config.toml
num_hidden_layers = 11
hidden_size = 768
num_attention_heads = 12
num_key_value_heads = 4
head_dim = 64
intermediate_size = 2048
vocab_size = 11885
hidden_act = "swiglu"
norm = "rmsnorm"
norm_place = "pre"
norm_eps = 1e-05
positions = "rope"
rope_theta = 5350.0
rope_fraction = 1.0
qk_norm = true
attn_scale = 0.125
bias = "none"
tie_word_embeddings = false
parallel_block = false
extras = ["capped logits"]
init = "normal"
init_std_qkv = 0.0223
init_std_o = 0.00476
init_std_up = 0.0223
init_std_down = 0.00476
optimizer = "muon_variant"
learning_rate = 0.00194
beta1 = 0.95
weight_decay = 0.076
lr_head = 0.00377
warmup_steps = 0
schedule = "wsd"
decay_fraction = 1.0
decay_shape = "linear"
final_lr_fraction = 0.0
batch_tokens = [65536, 131072, 262144]
max_seq_len = 512
doc_mask = true
train_tokens = 1076000000
max_steps = 8642
dataset = "wikipedia_en"
MLP neurons of a small language model. Each row is named by its layer, matrix (gate and up: input weights; down: output weights) and neuron, and shows model dimensions 128-319. Each number is 500 + 25 x the weight over its row's rms, rounded and kept within 0 to 999. Numbers have three digits each. A neuron's up and down rows have the sign that makes its largest values positive.
Before each neuron's rows, "fires before" lists the tokens most often just after its 100 highest values on Wikipedia text that the model never trained on; "fires on" lists the tokens most often at its 100 highest values on Wikipedia text that the model never trained on.

fires before: " ", " |", " ("
fires on: " |", " The", "%", " /", ";", "0"
L7.gate269:530530496532521432474493491481449495529476513494488440518526498538444479485485521526496457494562476498498516485475476478519495514480483535524540486489491507507440490520517528506488482505502506511470506538485532490487534499505514527504473491471502489509497462492530505469456513463526521510469490484504500494523513481531515453541543483487513495502513515519475502483521495498514509471529525496533535450511514558509493526546552510475523538474480453489488513541442455547500518473543501486502505546504479522484473481486429484496480502519470497513498498489544464494518515485511529496
L7.up269:518524487471506512540497453488540490533518520518497485456497542469494524540474535531501492518454526483513457482499520542503471472504535473550496505456523477502463479515493505503496518482522506591484531485512550507535485535490505497504566484500514463523475509498539483508481518518498520455537457520507483523501486470535474505483500573517507496494520521517449516523517526482487531490508510499505529545486491480478476481501530539515509515516447524478521514488521560471475524529524481467482522535441510493493546536491527517482448487527524528499463507507469541519490483509456525471
L7.down269:506554503482441504501527494547494504485531538442517510491502491515522493412495503510460484499521486496487537506499543511495484509477509527536494488550523511545462499534502445472477463493508511490478500450515526518521525538491539525469479493512524511508485481497518510493507492521545509515483511487464532535504517461507488510492532487498527513534499487475487463536488432504535509464516518527505498524521491513518452492500489485473511510516517482493488502490490506496500492490489516522493526513510538462470502520491488545459503487499492513500549530468507532485489516514489513518

fires before: "-", " |", ".", "1", "|"
fires on: "1", ":\n\n", " ", ".\n\n", ":\n"
L6.gate1018:487450488501473515527521512500520447492485507507506494494512519492474527488509517460499472528528475493549492478492485459544471516459478454492488512555479496514482505515537494505490526510510488497475473505497492498494488494464485507493509492467526473442499481516483499524514599531523513514522542523503507500493501450498513486489480478498505503476496483515464499456505481513468540433482493483452533505455482465508485494533469483478454541519511528492529489521441518490515518533482466537513509485445494486481530500471479519482497502485512488466466485421521520476507511515497482485
L6.up1018:492527495456517516526546503509499533496516499476452465474449503500488487465497515497508507471487481511504533530496487497529455500469512514509453457514487516546469432472531518471502499501506506507527491503507490491549513495460490499483503512471460495456508523546464553519491514511441529479461509513460523490498548505523465487568472506459537521511471510532473504450497516493499487428524503481466528573478542502511469503471500476459516517446475487549514469475473535507476475512488484505495496509490489497509523493522505508519487467512481482512492505482497531506499549476459487491
L6.down1018:476497477479501506536483576537495553499514522506508525538526503481471471482505516516531496461498489491513519486488490516473476438504502469519475486490448509488476488513528497517453466528531520521531559537494458504491498507487506478466486472464431510503510498484510518511508511525492537562517504520479551547538526508516481511483467492511531520505454536512473464485477529524500484496471497489481541527437490496518421501509501502506487514518520482511493507511487536517514487520478513549541552495528497512500512532510502479539484501561461488547500496515522496500491495466462537464

fires before: " the", " which", " them"
fires on: " of", " among"
L6.gate1204:547497473498502518487533486521457476456499503515493531462506539442524499494506515516486488470523494534515559464488525550507548476518491526484513462490480522519492513490511525462509472488443544508509501497551531503511517523469447514536545477502460538500519514488495517469485484452513456527466535538491476478527505557510509456492536464503566481498501484484448537500496507463482498447496434498500475540496525459482450476478459502521511524526523486486512522501502487496522506520465482496484516471519470521464468463489492451486499501531500472520519517486502485473449491479518512490
L6.up1204:531519544481514499503503480497448472492504480482470440438591507511518504533555468497477492511467487516554524474478473496480520461502467489499496447509462491447532511519507521503470515499500476504457467463508495519470511526489466519536521497545513545476489501480465501486503504450506474517497497556479525486507496560510466520483505511506524499523480515476492534504470543493495501473461544545526480451483512486489497529563482469473447498513492524509519494467491480499503475508490498529478471483530527542504524462554447471474496499521535507508524484487469475541493451517524465492
L6.down1204:477488476497481503484521521516560473446543510518510505490542484513527484510496519460484531500501507497463509499502519514493494516483510479479523478482501504522497510491549486496503469464494479512466513485497475488536546474493492536508534524518524457488491483489503513490536541474511507490496525492524529490545504495478524473481539523475514498453519507506485502475503478482489472487526495548491523511509463508513497503512538493514503513521448449527514517508498517516546507498516546508466469526502496472472494515470482526468531489521443490469505526575507525493518496501516511479

fires before: " ", "0", ":", " |"
fires on: "born", "°N", "″N", " –", " and", " born"
L6.gate1343:510509449524556480521503494530553485484495483495545485486514426463514487520487509507518490496532474488500498516506484473498520479535515497507478504503540524479510524476493475475508488536451548457452467522527527488533487510478502478505464517516488495489469451510463538503502502514545498526497532516481469550484509483497514504503521486546474501495494475501520518541493536519488532482509490527529537490511485530453456484514521534535505475479520534487477444546517476484494499489495517506489476483503508458493508473484507487482501532541491575463457487454478510475517479522507486515
L6.up1343:506513511446489481521522490518555502527528462504487490494451470527485471480491456491539518486485530501516516568505503477490501492504484504523498508441543539484487500470486543503489495487478499482472542495546455485479503508503501477522503516496492576515501504466486488513503517511485526523518531529521555514484497487483500455520481481506483511463507462505495508521477527534525551507481499501480525536513518538461523474527482506466511498509488483479466469495518502476494537507528514515497471549487523484519517510480505533505504523502482516435495492509467515510503520499500478512
L6.down1343:499509486493477497522542494515510473528508522486500473513491484468497485449495464509535550500501491510479500485523475465521500520564503525540496488496483499505463488503518480509476495492516505507462520527491466466511493516524516522503538528544499534482509468504514548512489449493482507511534510480519520508498474486486521458484474491482453502462496474505523480533466524525479479469471502447493498532498473475454465502506524488511488501543523492520516429504561454514519486517490490502493491494507551478498493517469470497464517507477515510450478489496465483544549514491501507503

fires before: ".", "oot"
fires on: " F", " J", " E", ".S", " A", " M"
L7.gate529:516512473530535544503483477506486512451491537514493510490527500543486529485500506490453521494480535500474488466506499510535527470482526472522502482534467484576462537518471524503522462522490483482517504547509512483527484521498484484494488459536529527510515515479491483476472554505483476482518487486538543513539497526536492435488513515483518483545473509483515537464549491466467525500527489468514491502507505490532464479506510518488505483488520491494465457528520519501456488496519509487476506493514542475494498503521513482527501481462531520484493505517499484504496488505509480469
L7.up529:495501512493495469527536499503554509482501478477499512552525523524479529499470506504491521475467486484531488547501480507481484495493502489522458489481469555470478529491532502517524467501510501461459521510453504510510465470512487483513477512531473529502471515518505518485557498522469490460510513498506464507512494438499494540528542497509519475478493451543519474488490509529527513462480487477505516500504492493548463496537459497475526481480515481499501475504506517512479477544494511460502475481470531484499475490522492558532499487515519480520527489478483490523514528538536550475
L7.down529:486493518514501525480493478545524527512516501491483462535513514480501521543524505491507522516518491485511497457487489482484489482482542522529490533494460501502507493496441525492508494549481467490491510463491488479514498483456461541473497534520481515535485542503548488471502445527461513486449506505525524534466486471491473499501524504455530503492500490537523468502535534474515464475539540550540493498483504490539474480475494527533510532497480536517540523477516493509492506480513507488460476476455550492510470536482470506472491477466500424514533495486548482522515514548518512508

fires before: " ", " the", "202"
fires on: " to", " and", " –", " ×"
L7.gate34:485507497502484482524504537466514539494513465528491458477530509432500495478487492464480466492511505515518493483519458491515559497484507535489494472515524489496535465505538496512504495533492480499482489492496524455489527489517512494541530534507486490497462500462482496472502538518494503495499467440502455465584498520472502501522486519519521480510459468474515484521494544540521474542557524495506521512497486540461499509510539528531529465523518539496509467515519464501489446493486507492493532541510501499506515502473465535498458484468446490456459459433434480514540482474516515497
L7.up34:511534492493535486533503489535537479489487526484467517498495525502541541458488455470514463521502464468467473508456508514518544509489539460510515481511541520503484499504436508487517518540483461487477525513488487472486512458495505481536512487524465503516508531484482518528479477480478521514498510455510480483495461495485483502505508489501520495527479498490480488526475514506532514481505534490509482516512512516540506518495509505522468478485509481556487535507496462526525501503493505485480464560508535503509463501523516506500490477493520477452483489540525511470494543517496490484
L7.down34:523542498494513519554466480512497450519505494492474513480505526522495507497473512505536510535513520502506482507493516490505495491489510487514473506495490500473473509517503521464451477499502479474482485533492477540505519510489532492484485512517500512492541490527508523515474472531504478488476486505504569507494470484481534480478502549492491440508517505475475452481487509523508492517454512539501455499505474504487503457501572527503530482515443499543513482472501480499491535511499490527506484479501526505473502501517463529523497503493495521498567453492493468517476498507508504521

fires before: " ", " |"
fires on: ","
L7.gate61:500448474469476520497489463543475502489538542518541511481503499495502471508482460443520501496522479492493534514467515493491466500459524497500501516511467508508462490522480528491512516487477506425520481488530491512505521503497551528443496478456472494479456498509483456495519525486486484511508494472481489506544507476476497523513529466513478526472457530535524513475465526498466557495445504523496494456507539536493513506528548500504494514535543483512513493491507482518517503492540496526499522497500467486470501497486540497495506507505515494538522468510459514504483462479486508492
L7.up61:471514497451479526514510461494475536482470487506468495553514514496501521454474481494526535467512532552478496493491503503516489493513536544516443499503514505469527498510473495502481486468519520542510474524527522499506517495503461499479477519435501471524470476497486519518470465492513485464501469475471463511482461520494567514514539497501489507467513484519474498464508468460463456481533469472474505472544511517515527484537503530514468543489459555498520508485482542437497501559527476502506541495523532498470490449502455504503510505497496517485508467478523511516483543485497510500
L7.down61:505498502520477500487468499453488528453494531510474477468481519482480508515480495503512490506474510485466476532507518453537521475486490517528460500472499486477526497525509510538479503512519479497516507530484499478538507476525494497525458487535506521503515544476464492497504494459495496499525481468467508488499494485517508523505521498521439507485494471523461491498511481484456500527485470519471550506508480528477496475513478494491488517483521513501503467497468491504534483549527506499529466524504490499505484491489492484467537490511510515484530449449497492533526504526534504510

fires before: "==", "===", "In", "The"
fires on: ".\n\n", "==\n", "\".\n\n"
L6.gate751:476412536499498544515509522539524523481511499520486478512459487491483482491468522483494504482458497460478490463508499533471501468497520497521503521467509470479505506511511490499486511495462511485526513470468470485492551480500519465500502497513519483515466493481561511485508522480490509555501536507500485525508519501524476495487503545520470478482497492485487489467474487522528549472504482503555532506515515524523519482507544498447477513496531494462481489510523489528519513507545495492506534440469467497483472477484521504465475555497488523488480458538515529489488482493503497488
L6.up751:516500462548504492503514506473477490531522462487488505518546486474484480494485533495506522461460520501514517495520490531495539476493471512467482520484504480494502516541506472461516503520505498478530527471462519450507467506521452528506521542491542458472485522465524493469519518469517487510507517497519475551532530520499455471485487456474515458484507460497511468525516523488514551487502498511479462528480512524511494521470534507503489507492460528524508507504514504455476437446482484517497462467481479514476486508493479499497485524520474477490466518510484594474487527537461491548
L6.down751:499477498501526528536510524505478508540518504528476505507506504484510481518478479502492522516494509501517487486494512520521539504502527493498493534491516496511519472519489490495497484476521525504471490507491497488499512504472493487495502490512504445464502497491514538494485520473505489509477490537488491539491524499484499508473460508489487492521484464470552478485498506492525512493483487514501493505475515463501508525525492500478494494522466454558511539506483486469512486468492482527492500514486518498492496526467512485516475508493465520504515487499530502512484511527481462527

fires before: "==", "In", "===", "The"
fires on: ".\n\n", ".\"\n\n", ").\n\n"
L7.gate1468:550506475543495510530545531504504483464482519513485466507475494479496500502483522504476511492481516541465494504482537507504499466490504491499535548565523460495458475494511468490534546497550478537502502496480470549545526498477525489501530519506543495501496471505536473503517532473535507480529519461497502505502518458503517478476519510561482483475543506459531495543484505543497543500476493528510502492500478485500550474483454528540551488475546459497513515507486470476528519450507491524536524491460497484517527483482503475477510530520507520539491529498460444525530514522489517504
L7.up1468:527484476543516521477494537542496466526508490520500512524486501491532519504470531527496510474471522523475517540521501524544511513466479477520517486473528468496474499543507493491539559470516495532492496470493516530497505493503526513527486529505526459487519486520497480491517451421508516499514518515488449509514501484481522491445492552483471468482492477485554489495455524521502537518468462523510531505528519528524538483460501529483508490440564493501499508478548478471492520472487471516544522526465529475516486501487485471480497516454456514519442489504490526500528531524516467535
L7.down1468:510499492500495494483518494508485508505528504499484530546492490489519503526481507509478524493521523475472494520536498510512526494482497479512479516531492481483503474505486503470533497494489506506515487464493495538509497484470537504479474554518525531488510520487495510515530510451501531517503485500526485521503487508472502492499489499484517467488511499484492488498511498490511508479507516501503500476515493503470495522509508491516497499500503489522492512498494477465488487490473515479515499500499503517470495480530501489476491495502440519506503464471476488463550491505482521460

fires before: "==", "In", "The", "==="
fires on: ".\n\n", ".\"\n\n", "\n\n", ").\n\n"
L6.gate1475:517474491518450504457494504536483506497516503499490494515470473474522513543474530489492517474460499518464491537531523504541530450445501511499523474496523479523473493498500478498521504486515524528465471487463481512540527514463494516486513543478544452467534474476519468482548488457480515519530513511495508513507508515494483476478490522473460471458490488459526464520474497524504513467491524519512519484519457525493521486472466501517513466469504469540501494510511448488476485468508484548530539482469496488512481474484454463456491541527505541521473503467483523483518517514523505535
L6.up1475:497497458534429489438498517513450495534491506487504488492494468480536467528496527510463503469468499534457478529521502503551494442452474508528526472496551502479483499531494485498526532491519500524488469483452499532535509509458475487459517519487519472483527463484508461481558534457497534500503530508497484511506504481501493489498489522466472472486492496485529446501482497477508542463486479494532511503494484556494499481492493505524507490468500495589493524497515473482473492463505469527531541493467512472534496492487477466477482534538490521534460479475484536521518528494522478550
L6.down1475:508503482507513496490517488507504498476490499496494494493483497483508501522497510503497515477475515502499503498490506505519502491466494498501506488507519492502485486506496488497517491495526518527479497496483481507505503496472502502498508524489526487466507494500530480492515515475498536503532507495500504511514526511504503482495506521502482496481502506481515488519477506513500517499484498527507512489501503495515520485494489518520520473486509483504506501506494478459491504472504478515523513501479499470488494487485500452499506505499491527500479536491481506507533506502513481505

fires before: "==", "In", "===", "The", "On"
fires on: ".\n\n", ".\"\n\n"
L6.gate393:518451529479519502465502476535496537500546494515501475483506510518496475510474538506471508476495480495488512528511529547504540466455477494507532472492512478476508492510498476466521553455526501497492502510528529523508526508436493521488497527496496470474480460478513467498508503501472528514526534525499507535469533513510489482472511493521478450456524487494506475514486485496528521461502483481490520502504503505521538490491483546482514457498529460490474506506552484485505479491514477561537505506449472491509522489490468438515468518524485542468495503507467510560545474514520493536
L6.up393:488481508499432510461479520523487493526537520505466504525514467508506449505470538498463507502475534536469498487479484527499515467493457495545527488495537442515503506510514493463511540492522510524447463505446448532514531501508477497480524483465542488475514454481503470496492526498523520518538536499474446523515549494494505477475502466466459461468509484490468468490511490482529515467565479523518519539479478527504522462471486543491507452456518462531474510485509479469493510484519483515540528518465530502503528483506488473536479534582462511520463492452460511538537499539521484517
L6.down393:500495477515480514491523508514472491493511499498486515496480486508513499518488523482472540466493482516502496529509527522520511463476509488504517520491504474492501494487497476475519499493504503524482483494497506502522523506466481499511506509482533479499522461479509463499490530477499529502534512497476488514529507508511494502503485523504477480487526473496506488507493508523526509488491499533495493492496486504535485493497480519500526477494504492540476462500457473464502486497481490498529508512445506508502506482508500471484503517491486519511492492494471494502574506502524505518

fires before: " ", "j"
fires on: ",", "ubl"
L6.gate1058:513487469469482490528516507508487479470478500472532468495512507489510515472537471516495494506516527498508552520447480492493470555464497539514501499483484508491481446517464473491517464513502503511523497511537489487481498485519503481477499513491532529527484454485527510493534528450546443505505463519452477496497485477502509522518511505498478490479454488511535458475548492496461479478489526490512464502511507500470476503500517475490458475474474530501519450491525530443493540539483480492525476500513486507487514518480560494502496488504507560522484527495536471511522499549527457478
L6.up1058:485501508547548465532489490447482475518492509545496510545470490502495516505518472530476550520483527490511492534495492532500522464475510487496474538530500514499497518488508511519476486513514507522486504523557494504511519478472496531471542518472497462500517472516562508491494482489457479510532475515512489520501514563526493516505479490484444463498517523486486475498431493511484518443511512493487528551487510494547509500533512491517534498523481507469524499482485512479502497485504494529463550513494497496521428450517535494492481478485459487505507498489450502524460493495505491497
L6.down1058:453497509513497486473507537469530555481530471467516481490520494510513517506527501493517535540524509475486491496483513488481528544526575515515513506528454517520523468509531524462473498464476502489513536511497541514512499490534484488496512526511482506489506515500489557497442527515542492531534476508496492512488499466516504493487533488506501524460490486506508501504500488482511509480500430468526498517465496488461491510511487485487498437472552522500488531527495464482474499507458482467486506525490494505519487535479517512519486508459511455489511498504488509475524480492500547541

fires before: " ", " Succeeded", " January", " To"
fires on: " |", ".;", ";", ".", "\n\n"
L6.gate1765:523517509494493503487463462484537542508489524485467484482524502481533488495491498504469497507498513494490526474532497477513514511553527485528516477479474512496478477478509505523503508475493500521486517533465492481603476488490536466504525524508504471493489501488502498512502538530447483480500544530485532494508523524497465511516467504487515521504514535487498526524524511566494442509478492503496490523530495549487491482479482539461526498512496462502476477545479532474493465551513486498484523467505479520521484476501499506548504559478533485509503498446503483557536553517510500479
L6.up1765:530530523529482529540451518501488482540520510543527491509492490461510491531469458522514524469526521498465542518553467517487517473501532504543508519510477495477510482458477503480494501502512494503472554476488542506527468509473491502432564487494531535523497466491484538512496477498435508497475465498487505542472488517497464532506475488487524506496492545505530513504485516515516481506461447501450538550496503524488490513467522506533494497534518492461449503528521452477473514495476532507488492544543478519487494502473457531524515474529512442525519490544520486525520474520518510480
L6.down1765:548526503495478517500501462521473491503468513499552520486452526514522462502512516483451509458469493488485564554511538535478492479479498536476495472505497474487516479540502508534476474472471511507505526525538474513488515515489450487472532492529533471495519495513521502508452492535515476455503546486507484544458488483471467510487510496501501480470533494492491506480498468488581477546546511487515519510528508532500496508504520489527501472451507496507537528530494491475461482504534511484510515530503474478505482510451461489511509489501544527505504466473537498544492459517481507505

fires before: "==", "In", "===", "==\n", "The"
fires on: ".\n\n", "\n\n", ").\n\n"
L7.gate66:539507475494524502494545520528522519501515482470536484524504490489488525536467507518540511473474533510462499509451512527501510521479491521522515509508515490532461495475515488522487470501525533541430515540465483525521480495485536508474517527459517506495520508476521485484461482475509497490521503521478491532516534515478516466477528532532477491477466532467524483522452501527490509514483497505518556459455489503523517509478493540520498471505586470504469490559500467493504477474561493508517547443476486456481472478513481467501476531531507500476474531496519498482523544509496451489
L7.up66:562506469480531513526495481527505524512512484477524492520474489481482552538457500506553531477485508494483499520475493514528505500451544493508527467491491483520488497508496495496505420518517534512447486494423536495514485522496550519491500535489518467481514488481523489474487499476492513501534529502448506520513544502502516471515524542527474479481477510478502498516480509508502511522443498481514532442457508492527549469498491521511489479513560471489456510538479449487467505446544456516501543455475501457498486468508478479507487518565501516472468532485507491489506535542519468514
L7.down66:513495510524505512506507481506516501505496507489490522479490501474506491524509481502499520514512478468505506483492523491503471496479477511485505508477493506522542496497483505473491487509501516489508527519518508490503489515504511524494493537508481487489496488470530494532486498505499515503483506498493496506499516494475490497520505522502489484489524523483484502491502489477501496495507505508494496459514505496479527485518497496524484501528453494465498485488490511500510479503520509516475506500509505487474505491484498494490499499511483489483500513491487507485465489496511509502

fires before: " |", ".", "7", "1", "6"
fires on: ".", "1", " (", "-", " ", ")"
L6.gate197:508487471508478520474503462512473477474478499546507502501486498518509503544511514534498475492520495566520526499481530479503482521518537495452478512543464522507493476567453508490508462527491474482502534522513506480549492551529513501502472499496497489506516525503543506462538524486471528479493482501485470507456528509525487483528515566496493494515496506507530498476494521526490503473540519568481546491464475505503484516473544527478510525525522507500499461494422509524512489532527488488469526556450487464504535537477493505540498502511475512446537528489528522484516531477484532485
L6.up197:472478486438463477526483507530522506526495459458495500480495439492530484517550520496503506484499442492509472517516515484523506527517469520494463451502517503537507468455506499484452512510517481487484497519536517503491519546514463504508450514477539519430501474514509526490494546505525491475496526505521501497533527461496520510539505471501517505489513560494481539496485507496465500483459455470537500506554469535493516519485535545530527524499503482559509511465449482489512499498541505516505520526499522491458506476488527511514455496529497525521511486524508478486451499488481525486
L6.down197:480521525488499510542465516512497483511485495525513493494500477509494495485481502537492486506549512468486535524476550510520471507460480509454476511493494547482503473527539494459507513459466523467516497483510485466510524508468489531512544460499498498486485474507535489500499510479490521479470514473527487487542536520508537499473516489514505543498500498504498486495481517505479508495553485477477524460542484505453494509509526470500520535479529486463520580528480509484502469514515508501498498509471484507483501497499477484537467499501507492495526506474475497494522494467510481474

fires before: " ", " the", " +"
fires on: " |", " of", " May", " on", " a", ";"
L7.gate1920:492479512501507527540515508454476511532533513516493512474528535496528467498493474463461515525482453539518480533511501507481522509526522497490488446473463472498474507502518525471517486488517499505495477510493535468455503522505515514487518540508517510503532482507477453519511510506485531522538505500527451456511509497529503505499519505492507521513581507492495523505483509508523496498494472492536533491483519482479494458498512528465493496533478446525471511489485525473476488503548512534475495439517442522507444498529491540485500466484518511518512507478502542466481515476527523515
L7.up1920:528520536541466522495525498482528541466520477463533485519491543519515466503510516511458519485495546568491501498497523460502482499532474493517453482515507495470546534479486526455457521553496511481509506466486520457522507527499483546492511550552518526504498490522486460478475489478513481515472496511485442518506528494506532509504530481503474527501484529505523503529493525538486542447486527496492550514500467490501494478529512540499470546525564492512495459509478532564535478478501509535483525515489497542529471532500488526466496465480437514510506522477494467481515499519523499494
L7.down1920:544517475497437490488511512533518553497495500501530486470500498511523513532458489515482507526498522482458506527483503483515467511489473490495503474520507468499480537499533519464508475505508490469514497496502518525511505503548458514467503468493510509490489517516477516505501489515500498506465501519422477489493501539494473510488515482514481536517503552492499561516509494465488523483477527461492512471467485504522500475478506514512490450512489542519496515532456478494554467565532540481524488509487500503500494508501508507487486509497476502516511545497514495487531466490470455485

fires before: "==", "In", "===", "The"
fires on: ".\n\n", ".\"\n\n", ").\n\n"
L7.gate820:525492471555538491491519488512471469522507512526485495481488452478526488539486522523513503466480535537470496502535541530540515479447503510512531453497519480463475476488509462480518521521509513532468514493470487511544529481474477508478507544533513470501495474494515466507526525476443518522512509464479503528488521540539494470450496515509495501444497548473528496536454504514507535479466514511487522502512517525520506516500490516513528479480514485516461472474512450470474516462538487475573517470467504463515518508487479463491488505522499532510446513461472506508543530466501437516
L7.up820:489497441532498524547516516498475465535494501519443461454505461464507454535491531523487509484453526558444477494504492508552494500455480492494501505501551465500515483533509486505507499503528491513496474506473461518509534512478487490491506514501512478480528471502494477485526558456493503504516527495495516529525494495526458487455482540494496472497554465485509497511482507473511501492484470525550497517514527512550526462500491520519542468471535524543513499491469486469475504454488504504540522492446515501499511470467502498518520524462507513509434538482487520501538549493495479537
L7.down820:509497465504482494519504491483490511500547497472494505503497477493520494502492516490484528548527483498524499521499530490483510502491526505522497502523506481493499496489511480506502496494511508515522510492492500532525505530491503495488486508512520491450510477489483492528499513485503514519526521540523485510511510497480495477473507512483511478478465483496524497525511525484497494478519520522476483503503497517477513527501484437497496500524491484506479473510432495452493510509479495526510507493534502525503522502501492503498496514500481530493517486487482506512499522484495499460

fires before: " the", " "
fires on: " in", " In", "In", " At", " at", " of"
L6.gate2004:503463490468466491512491522456490506525494467502494491494520478515475504504487473495497500500514514505478495491467519507486479519448465478508483520470527478498458499522537488533533458498488514506525529479485492461470445530473501497538529516495430502477484499493457510515476509539487498549525516513474476493486515536485523460452517485504496507465504478511507420513510494501476486483479460495484467513531489498470568448491499522507466497505489446487479541445496489498476556511493501536508530470514510478477497467480507489502512458536498539510489523555507517442548531529522539468
L6.up2004:486515473539501519496492530490503474483495483495437503486468472470518447524522529521441454513514445517465505493505520488457507538497496521509480483513567519512490546509516509507498555509518544460499461510498505469502543456505453476516536510517431529495501495491458508496509482504493503507548516490517491522497474498507530486485518476499497499530514497498512491492522504510532508495485517481461537489503505503499507506474477465507499539526470485471493506475460524479459448453499509509522522495468507505505467463540533469530473508480478478521484544507482518505458494489512504456
L6.down2004:474503542556479466500493520554515493503520504516485467499544482495559484477462535510455510487527493510466495450525517506529526505509510527541451469526484526504492495523501530527490488514499484489499516470484508466435513468549546502497561461479492504547531501528487534474518501491501539525520491546506495533480510496502485467498510524516514530481571560523449445550466430536441501475504548494447484548467438491480469487468505503434496507516451494523493469466532540512483482495515500515496513488430519500486484500507526492478534506444513502527500464466512468488465524503527491457

fires before: " |", " (", " ", " (−", ")", " m"
fires on: "0", "9", "6", "5", "7", "1"
L6.gate903:502512511530525475497506468487489483440551460516511494485492462497486526502533488477446480513496478497508458551536486475505503518483482500484518487495489519485550487481485484511507447474505513501526490532506505502512546519532509510533508512482495501507469492490474450523522508493522480479519496527480480509491511503475513482523503476484525513521502514481478479498479481505521488533505498466533510500476506519526506503511524536526492531509496537471514488524520456541493569503483499493490496509479538504480529500480517509525488513519539436522489528466537528505520544507505513415
L6.up903:491499468503520478494516516510486504527485477500526493558503501515507528477506519505492516525479456534508505494492484498502496524479504459505503523538491512512497498512516500466476512538507464527504524529500491523543476496483471536507474522536512518494554457509466461527489535479519497493491462521509452490493512464473529513505496516542465519528546489490553508488487497473474563502494484451528489470544534519535472489500560459494526500461463512503496509568510495552530528476511484536480456513504477522486489492486465482503470512491530501457466539532522504535507512518507501490
L6.down903:470482474503497493480472495493466492512509506517491465493481441502509491506514533502510497504470494451502504522530523476464503551501490460515546485509506483516513496501503470477489504510508535503484523533497489494475473489456479476494516518542542502525431490488490495513501482512496498521511532541506543516546526495480527490454496500495505486509515504483452502491486485462551499525517494526535411503529519555533512542503485477481496518535539512494482453496504481539527486489535493494527518493541515485504497537492520495507496458526520499457497519596542511506546533466521518470

fires before: "==", "In", "===", "The"
fires on: ".\n\n", ".\"\n\n", "\n\n", "\".\n\n", ").\n\n"
L7.gate1042:492495486514499499491505521540497499503531487520486478514508520492520504488440509532537516466472476555501532531490487499508536484465469490516477481463509467549473480484513480484532522455549535522475496488461500498525552505454509500502530531490534497470516473517547497483510456468512499504526536509470495542507535512483487481464521510472455437464530488471524495494445461535503494488501507512522563489504472479540538464494460525507524481492544505545489494517554501478462484478521465539535506480464514475502482487524479462474473556501501528500500504549453539503514533518501489525
L7.up1042:519471473517504523503516468548513470492515477488476466482476500488491501481461519517497507480449453516459525535460514514491527481460455519488480487481516492497504502504481473494536504458516515532460481533463488509531515504465525501537521521503522484465519497519542507482517467470502504497532577496468504545485532483497495468466497524538448471502528476481508492525460488544530538495482518486528528520489470491550552456482450510524540479494522506529483513500527489454499541471501464526531496443470494496503488468510491457471493554517493520489489514516484480497520544512530513529
L7.down1042:494504476465489507500518516532499530527517516489493509533512491507509471524479515486531535521517497493522471490518512523516495536515504495500493504527510501511481485484500479470497542502492490502467507496516519523518473512497504487495483511451546504483495501487519481491496479481519492500471495484491476504510506502458503514492484467507519459502523494493468535507498504479495529503497520500486484473496507529497493495487509506510499474522519481527449460488506468507479496496524490503511495491505481511507498500516502516489486499494519525506465478510461510476527479522507490483

fires before: " the"
fires on: " of", " in", " on", " to"
L7.gate1146:478516481480470520474507535483513519512481494489496517493456524455553496489479489498496519521535476523513524500498506531472545496492501487538496454525444522485536531500463503469480484517549491470467491486515479525527466464486493457484487477494530521528496481501509478519520499494515490464508467531499483511457533471483497518504487461545504515538494477496499528481482488539531514502495520551525467485473509496479466462498459522484489446506554498491487505490466532499444475477504497537546530507508528498514452487493538528490508464476458484526508514535468436467498532479508489533
L7.up1146:473529564449478485465506551504528495498497483482518507457468498588509504533538468509491439501486485488527463457526506481510496473515487523454487448554468523497471493518546521477548519474536523516542557509525477549509451501480553504484510477488499494489521473513504476499518458490527472526498454487471503471555483486485492491456471452491525522504494477471517517539529529480542488478472508485490509486531474471449548488506512503531494472474584491498508504489490516485520511476488497500540498500500501507501488508495475523529494512494456497532496534497433555507523494506543477472
L7.down1146:501494503529504489508482510500459484464529511524476496460505505541504472498512514509516523454491520498551496464516532530456539462466490497491483508516490527513523488502519506488515510560514494468495546469477484491501539462469497514509495524494511517532475483504478504503533491519469434527516478483500522520482518527512495470485497495477508517460499494500486499536497491488495508473495492511487530517459532485470483510487513518457523492523479472521520514513446567498508522502511562488458511529477488497530477547488513528479474517512456502542489516519473516494460493526489499506